MLP neurons of a small language model. Each row is named by its layer, matrix (gate and up: input weights) and neuron, and shows model dimensions 80-143. Each number is 128 + 32 x the weight over its row's rms, rounded and kept within 0 to 255. A neuron's up and down rows have the sign that makes its largest values positive.
A block is one neuron, or neurons of one layer that tend to fire together. After each block is what it responds to, as a language model described it from the Wikipedia text at the highest values.

L2.gate166 [201 144 164 105 124  79 128 102 139 132 108 134  84 132  93 118  70 157  62  96  77 165 127 135 138 183  91  67 103 104 157 179 161  99 146 110 113 142 143 123 129 109 144 101 156 149 125 127  91 130 175 117 122 168 139 177 141 189 151 132 182 117 199  55]
L2.up166 [115 149 101 125 111 138  95 153 106 157 117 100 128 117 135  98 128 109 104 176 157 104 120 139  56 135 130 121 148 108 147  92 114 137 106 143 127 152  77 124  63 107 138 133  83  90  99 114 153  84  83 126  81 192 174 183 146 161 126 126 108 131 149 112]
L2.gate301 [186 154 122 141 107 147 128 147 140 104 110 170 128  95 132  94 174 190  58 165 171 169  69 135 176  78 115  89 105  91 151 141 118  99 102  90 211  90 165 179  70 126 142 191 146 148 149 110 204 149 190 159 122 143 148 109 102 123 180 181 144 120 124 151]
L2.up301 [141 143 103 120 134 135 169 154 116 128 114 157 112 173 141 141 126 215 111 107  71 146 126 192  85 154  65 172 179 132 155 120 180 108  81 129 134 167  85  74 114 126 104 123 115  90 114 142 123  90 141 123 128 133 135  63  35 133 156 132 192 179 168 122]
L2.gate359 [113 155 158 139  67 130 209 199  88 140 126 182 194 111 125 143 166 157 203 141  81 124 111  91 161 159 165 146 145 128 133 147 132 114 125 154 103 138  89 133 140  80 137 181 117 121 172 138 156 133 159 133 138 112 169 129 201 178 118 143 140 151 151 143]
L2.up359 [129  94 125 126 124 120 141 127 117 158 133 152 143  93 189 110 111 167  90 160  91 130  87 178  79 111 136 112 176 150 106 108 121 130  57  99 130 100 130 132 125 114 108  74 110 141 116  99 174 119 142  48 115 202 163 118  90 106  79 159 107 146 119 180]
L2.gate458 [131 155 156 182 142 105 135 136 178  81 128 129 156 163  71  97 135 165  60 107 170 182 180 110 112 164 129 102 127 110 111 142 139 102 116 108 113 129 136 103  80 136 178 178 172 106 145 153 144  61 120 107  56 130 101 152 157 123 139 146 206 130 102 111]
L2.up458 [125 111 164 130 104 130 117 116 135  85 115 126 151 106 103  90 136 127  98 139 125 153 103  67 192 114 213 123 115 114 105  90 185  91  92 134 160 217 190 134 144 117 157 132 134 131 140 156 126 151  85 139 140 130 132  67  78 131 146 110 208 149 143 149]
Description: Clause-opening connectives. Relative pronouns and conjunctions that open a new clause, usually right after a comma, such as who, which, that, where, when and and.

L4.gate418 [ 59 102 195 130 116 174 134 160 121 139 110  64 120  59  79 120 124 146 139 173 121  79 171 107 137 120 126 155 171 147 161 185 118  92 127 122 121  73 112 128 170 135 153 104 117 124 135 176  96 144  76 185 122 104 112 123  70 111 103 169 101 190 134 131]
L4.up418 [103 117 114  89  93 137 143 182 114 129 106  99  90 146  87 126 145 138  73 100 153 124 103  69  96  46 157 182  79 171 121 171 178 110 111 142 144  95 157 100 136 142 119 109 139 128 113 133 111  70 117 113  77 123 123 113 128  88 104 101 155 174  97  56]
L4.gate607 [183 175 155 126 112 140 137 159 125 119  64 140 114 165 105  85 115 145 102 222 115 163 129 137 126 156 106 102 154 153  78 179  65  77  92 113 116 163  84 149 145  87 160  88 146 156  69 165 142 106 109 139 149 158 160 118  29 158 131 136 133 164 157 127]
L4.up607 [ 54 130 115 127 155  86 147 140 166 133 130 187 148 178 113 138 139 116 105 107 156  67 168 140 143 107 116 118 156  82 176  44  86 155 133 132 153 121 121 118 166 160  86 124 153  86 138 131 105 127 162 170 121 171  90  86 116  74 195 119 108 162  94 115]
Description: Paragraph and sentence ends. Double line breaks after a sentence-final period in Wikipedia prose, before a new paragraph or == heading ==, plus sentence-ending periods and occasional clause-ending commas.

L2.gate105 [ 89 162 126 114  51 110 106 102 110 100 157 135 143  87 112  98 135 127 139 124 122 119  56 110  77 113 114  96 155 112 141  91  66  83 161  96  90  38  57  91  93 139 153  97 123 163 158 158 145  89 140 123  66 145  71 116 167 111 125 138 101 113  94 132]
L2.up105 [100 131 126  99 110 153 128  80 141 134 105 133 104 153 128 114 133 130 152 142  70 120  94 120  85  91  58 142 210 135  99 114  96 117 138 143  66  64 135 141 144 180  80 112 165 147  61  68 153 133  35 105  73 160 104 147 111 146 134 165 145 117 112 125]
L2.gate132 [102 111 159 106  98 162  85 121  99 197  98 136  85 151  61 145 122 143 136 109 144 153 139 136  89 101 128 161 196  66  80 166 172  91  99 116 151 103  82  98 126  85 151 122 123 150 123 122 200 137  83 149 153 157 160 147 104 114 126 147 150 161 157 140]
L2.up132 [135 105 156 162 161 180 144 120 126 145 177 116 118 131  75  80 125 127 124 103  82 194 114 115 108  92  74 119 141 208  93 167  98  71 140 134 108  80 140  92 113  78 116 127 167 115  73  80 177  82 113 135 117 164 150 136 122  95 111 164 222 149  93 141]
L2.gate254 [145  76 124 125 103 139 147  85 101  93 121 131 151  64  33 103 161 123 122 128 104 193 122 108 135 173  81 134 201 114 120 106 115  78 148  97 116 108 102 120 132 117 117 126 139 156 157 145 145  63  93  90  86  94 120  63  93 158 114 158 137 116 156 117]
L2.up254 [160  91 157  97 124  98 106  67  72 117  93 127  91  63 105 151 140 113 120 110 104 119  83 103 135 119 103 124 157 154 132 192  98 117  41 139 126  76 127 153 154 125 121 121 123 177 154 123 142 123 151 132 105 140 154 109  91 121 103 169 127  70 131 166]
L2.gate516 [124 121 175 144 144 135 102 138 153 113 138  98  89  93 116 113 167 143  96 142  93 195 128  62 132 154 101 155 174 146 132 115  71 142 150  51 146  72 120 127 112  99 140 142 118 104 122 128 139 114  76 112 142 128 115  85  75 109 137 194 147 175 132 114]
L2.up516 [143  99 141 154 163 120 100 109 117 125 121 123 126 129 111 107 158 117 173 120 104 142 147 193 105 112 117 145 144 133 184 155 145 122  76  81 145  87 122 126 148 109 120  86  91 140 102 112 118 122 188 145  84  90 211 112 110 118 164 191 110 129 190 137]
Description: Section heading closers. Closing == or === markers that end Wikipedia section headings, e.g. Club career==, Personal life==; rarely word endings after a split prefix.

L6.gate62 [137  94 100  86 141 112 128 147 153 130  82 161 124  84 115 112 129 135 121 133 136 114 153 170 137 111  97 129 132 130 110 173  92  58  90 106 130 151 127 176 125  76  99 182 120 133 123 172 169 175 129 132 116 137 126  65  81 159  79 145 157 167 109 147]
L6.up62 [125 123 161  69  92 137 173 130 110 147 172  54 112 107  75 100 151 130 141 116  86 156 131 150  74 109  68 139 115 130  90  57 138 122 183 132 148 115 144 107 106 168 126 137  94 114 185 168 129 118 139 125 130 118 120 101 156 177 129 140 184 102 194 155]
L6.gate103 [112  80  95 162 125 147 118 114 192 139 145 146  98  98  73 112 127 106  75 113 103 129 162  84 196 113  96  77 191 132 141 184 104 106 159 116 138 131 136  92  99  96 127 115 181  84 153 120 138 116 164 122 154 152 146 121 196 127 128 193 100 141 146  93]
L6.up103 [123  82 104 165 108 145 129  71  76 172 139 151 143 160  60  86 152  85  91 145 114 144 125 126 169  90 129  65 130 163 148 142 155 107  91 135 175  95 159 116 203 157 136 106 141 115 114 175  67  71 181 149 120 147  77 128 170 109 152 138 139 123 107 119]
L6.gate217 [147 175 175 112 143 149 135 157 116 104  84 153 174 143 201 122 123  86 130 147 117 170 165 108 165 128 164 112 125 187 138 142 162 104 116 137 107  95 161 132 139 104 144 121 161 172 128 162 169 119 117 179 150  79 139 110 128  88 136  66  73 137 168 143]
L6.up217 [ 92 171 165 131  69  77 111 122 150  66  91 115 212 192 156 106 114  95 108 126 123  82 133  99 113 126 123 111 120 143 154 190 128 139 197 121 139 108 149 109 124 132 116 113 205  93 113 127 152 105 129  96 157  70 169 148 126 165  97  92 118 104  83 139]
L6.gate229 [ 97 134 170 162 126 173 119 184 105 101 121 128  90 211 137 162 139  71 106 136 120  88 143 182 104 181  99 128 118 142 189 145 102  71 102 103 145 140 119 118 122  85 137 114  98 122  79 125 134  88 154 155 161 148  76 106 109 109 102  93  96 134 115 142]
L6.up229 [198 129 179 107 118 153 126 116  85 131 115 138 122  92  91  90 153 194 151  99 137 144 161  87  79  88 124 136  91 122 137 105  91 149 114  89 131 154 139 155 143 142 128 138 110 118 123 174 124 103 126  84 201 104 117 103 163  93 112 117  69 141 149 116]
L6.gate413 [102 135 155  95 121  91 131 186  69 106  82 147 119 145  81 133  90 106 156 166 152 127 100 206 135 171  93 120 100 186 152 167  71 109 117  89 120 103  95 145 125 115 128 159 158 147 106 165 166 182 123  84  90 125 147 116 126 138  90 145  79 136 153 159]
L6.up413 [115 168 144 159 123 124 122  98 128 148 161 115 129  72 163 146 146  95 173  75 139 108  55 169 167  88 191 112 165 193 132 146 133 103 110 131 110  51 169  72  93 127 124 120 112 175 122 103 142 141 135 114  88 143  73 108 126 170 108 105 166 137 132 132]
L6.gate453 [129 127 127 157 113 130 153 151 122  80  46 127 130  85 147 104 126 113  96 160 108 114 142 116 136 108 114  86 112 187 207 153 105 112 105 100 127  69  34 150 182  99 237  72 115 119 187 123 141 107 158 147 115 142 159 155 147 130 189 131 130 140 205 109]
L6.up453 [132 151 105 187  91 143 160 127 174  63  66 105 125  73 141 133 120 141  85 112 129 109 119  86 112  97 120 121 114 179 183 160 124  83 114 121 169  82  61 129 173 106 194 110 126  88 146 110 129  87 156 144 134 129 168 152 130 110 135 139 153 186 204 110]
L6.gate497 [ 78 103 154 126 110 160 174 127 105 113 137 109 172  88 139 169 110 127 121 159 149 111 114 161 135 140 137 123 214 167 111 127  55 144  82 154 135 134 148 134 203 126 169 125  71 103 160 121 130 105  65 166 168 124 135 150 116 148 151 135 168  78 195 119]
L6.up497 [ 86 112 115 118 141 139 141 142 117  48 169 111 107 120 179 141 138 182 124 113 204 101 105  64 106 174  73  89  88 169 135 117 120 132 186 118 107 175 138 146 140  97  93  48 139 106 180 124 131 130 100 156  91 155 155 115  84  86 154  57 130  92 101 128]
L6.gate520 [211  56 166 131 101 134 132 180  65 136 138 117 132 143  71 168  92 130 119 146 125 118 148 147 121 126  78 105 152  69 124 157 118 143 125 146 115  87 162 123 108  96 141  85 108 126 126 126 115 155 112 171  86  62 220  88 139 131 122 155 123 142 116 147]
L6.up520 [154 124 200 125 130 110 129 160 115 109 181 104 112 122 130 118 181 158 147 124  99 135  96  85 112 164 125 178 149 162 127 133  88 122 156 118 164  61 124 142 119 122 146 128  88 134 118 159 120 164 106  46 157 123 136 102 110 156 136 142 144 165  97  96]
Description: Wikipedia section-heading closers. Closing == or === marks ending Wikipedia section headings such as See also, History, Personnel; also table-row pipes and some mid-word pieces.

L4.gate1 [ 99 145 196 176 175 157 124 123  96 111 104 123  75  84 128 125 128 152 167 142 117 102 152 116 115 156 163 149 192 141 142 215 136  83 137  88 186 103  78  98 162  85 198 113  94 150 134 143 138 104 130 144 144 118 132 108 116 124 151 179 120 116 154  77]
L4.up1 [168 176 184  34 129 141 169 100  96 124 110  95 182 159 139 115  78 136  73  85 111 117 114 164 122 155 178 157 176 153 135 115 122  97 121  84 144 152 126 130 179 142 139  58 162  99 150 126 143  77 131 148 127  90 127 103  84  87 121  49 143 116 133 107]
L4.gate377 [161 126 165 133 168 144 124 152 111  95  93 122 112 117  93 139 145 130 109 146 133 119 119  86 144  97 153  94 172 114  87 233 159  72 130 165  80  89  71 105 133 143 119 131 137 149 147 138 172  70 135 111 115 176 140 100 155  81 101 110 117 102 145  69]
L4.up377 [ 96 123 130 138 174  36 136 174  97 121  78 177 139 134 123 173 102 166 105 146 154  79 132  84 160 119  89 131 157 168 106 170 137  94  99 112 118 101 139  60  98 144 149 118 204 130 122 104 115  95 168 150  58  92 188  89 155 140 177 164 177 184 117 135]
Description: Sentence-ending periods. Sentence-final periods in Wikipedia prose, often closing a paragraph before a new sentence or section header, e.g. "...to the end." or "...did not qualify."

L6.gate38 [ 95 125 144 129 150 129 215 233 140 155  98 121 178 149 146 105 130 121  95 173 123 171 147  96 113  72 171  70 200 106 124 172  68  57  97 137 171  93 130 145 106  84 186 104 111 115 145 148 145 148  82 161 138 133 159  84 133 118 142 133 105 103 101  98]
L6.up38 [ 87 193 143 127 121 131 139 127 177 153  92 162 110 149 108 144 151  68  68 161 119 144 138 152  21  92 133 138 156  97 146 131  82  73  97 186 133 116 113 133 116 114  95 141 166 174  98  86 141 124 104 123 150  99 158 156 103 129 120 143 126 117 114 107]
L6.gate169 [ 77 150 153 158 122 173 159 106 183  79 168 173 139  74  74 166 156 132 113 143  94 166 176 134  85  94 141  72 121 136 135 116 106  86 112  84  93 156 112 128 162  94 155 130 107 147 144 140 161 125  78 113 138 159 110 105  54 136 154 161 156 147 101 156]
L6.up169 [ 81  97 156 148 135 121 147 153 147 107 144  62 126 110  61 115 194 118 155 118 155 101 168 103 132 132 104 120 143 112 225 148 139 127 141 116 192 135 114 151  45 130 152 133 119 127 134 109 157 113 170 137  81 165 198 117 159  59 137 147 175 183 140 168]
L6.gate239 [ 85 145 140 119 122 101  77 164 111  43 157 117  69 112  74 118 151 112  55 142 121 119 107  89  83 118 179 104 133 138 175 111 124  41 116 163 149 136 120  94 145  88 156 181  97  97 130 121 151 137  99 171 159 104 146 111  85 169 104 124  50 149 168 139]
L6.up239 [ 86 130 175 135 132 117 136 182 134  90 114 102 108 133 164 124 126  59 119 168 164 118 109 115 116 114 212 127 141 153 163 103 132  96 130 187 112 102 107 164  99 165 129 155 144 109 161 139 147 103 156 108 149  82 127 130 169 172 148 112  97 136 105 163]
L6.gate344 [100 115 212 146 183 146 134 152 182 167 147 118 229 161 119  80 153 109  51 136 139  94  92 137 149 154 145 136 198  70 175 159  59  79 126  77 145  95 172 105 120 127 129 151 133 119 145 168 156 110 110 118 161 141 132 109 112  99 111  76 139 124 124 144]
L6.up344 [ 79 119 126 112 170 151 144 170 122  78 131 135 152 104 106 120 154  84 101 168  98  79 130 153  45 108 147 148 144 116 169 100  85  94 143 130 152 152 110 140  86  77 132 175 182 142 119  91 145 157 104 137 110 123  64 158  61 204  82 162 104 131  81 143]
L6.gate367 [119 126 163 200 113 169 104 140 155 125 103 160 129 115 102  74 109  68  95 119 135 113 138 168 201 163  92  81 155 146  92  67  98 128 149 180 157 139 106  66 136 109 146 101 112  89 131 145  86  96  83 168 103 179  86 141 184 130 177 146 126  99  90 175]
L6.up367 [165  68  99 149 146 140 125 114 129 129 137  90 127  99  91  88 142 121  94 113 160 138 104 117 149 106 133 180 139 114 134 123  98  74 150 133 133 150  85 141 140 147 148 140  88  56 158 137 134 123 113 141 145 122 120  83 171 115  86  79 150 206  93 119]
L6.gate549 [101 104 156  93 133 147 177 143 176  98 154  93  96  71  48  79 134 149 148 133  93 132 113 196 115 121 107 147 120  76 143 114 179  89  76 161 126  65 106 103 138 129 164 118 109 167 134 154 156 131 116 124  94 168 145  94 124  97 146 114 110 155 161 205]
L6.up549 [124 144 134 118 187 115 164 129  83 122 133 101 101 160 106 126 125 117 139 158 141 158 137  34  90 132 197 108 180 105 133 142 108 134 143 113 137 165 125 188  97 128 158 115 137 140  97  76 133 134  96 139 151 107 178 157 172 120 158 116 140 150 106  85]
L6.gate551 [113 214 125 123 107 198 161 197 123 130 133 195  50 128 114 117 107  69 176  89  72  74  70 118 119 126 170 103 167 110 156 134 127  73 132 191 110  88 152 159 106  87 159 180 126 152 133 122 132 138  70 114 128 119 161 124 110 171 100 161 166 139 123 185]
L6.up551 [132  88 124 103 132 140 106  88 129 108 173 102 153 145 117 157 140 184 116 128 114 112 173 110 176  88 148 146  96 138  86 101 149 120 146 170 115 109 142 102 113 139 112 174 147 142 130 187 169  84  78 129 138  61 141 155  94  91  70 122  99 154 114 122]
L6.gate555 [ 76 132 178 147 135 189 133 123 133 180 106 113 103 136  61 125 158 103 122 140 143 134 167  79  86 118 173  85 193  90 132 151  74  83  87 143 140  80  99 121 146 164 124 126 111  93 111 137 119  67 118 109 214 198  91 152  93 140 152  98  91 149 112 154]
L6.up555 [108 135 102 128  84 111 144 138 202 103 159 145 106 127 134 109 110  75  33  95 135  99 135  95 118 103 110 146 112 117 127 133 122  97  77 199 131 161 159 124  88 118 168 179 175 181 155  64 181 114 114 154 170 167 131 134 134 148 172  89 100 130  77 138]
Description: Clause boundary before subject. Commas ending sentence-initial adverbials, plus subordinators (that, when, who, because), right before a new clause's subject, e.g. "Nevertheless," "Seven days later," "found that when".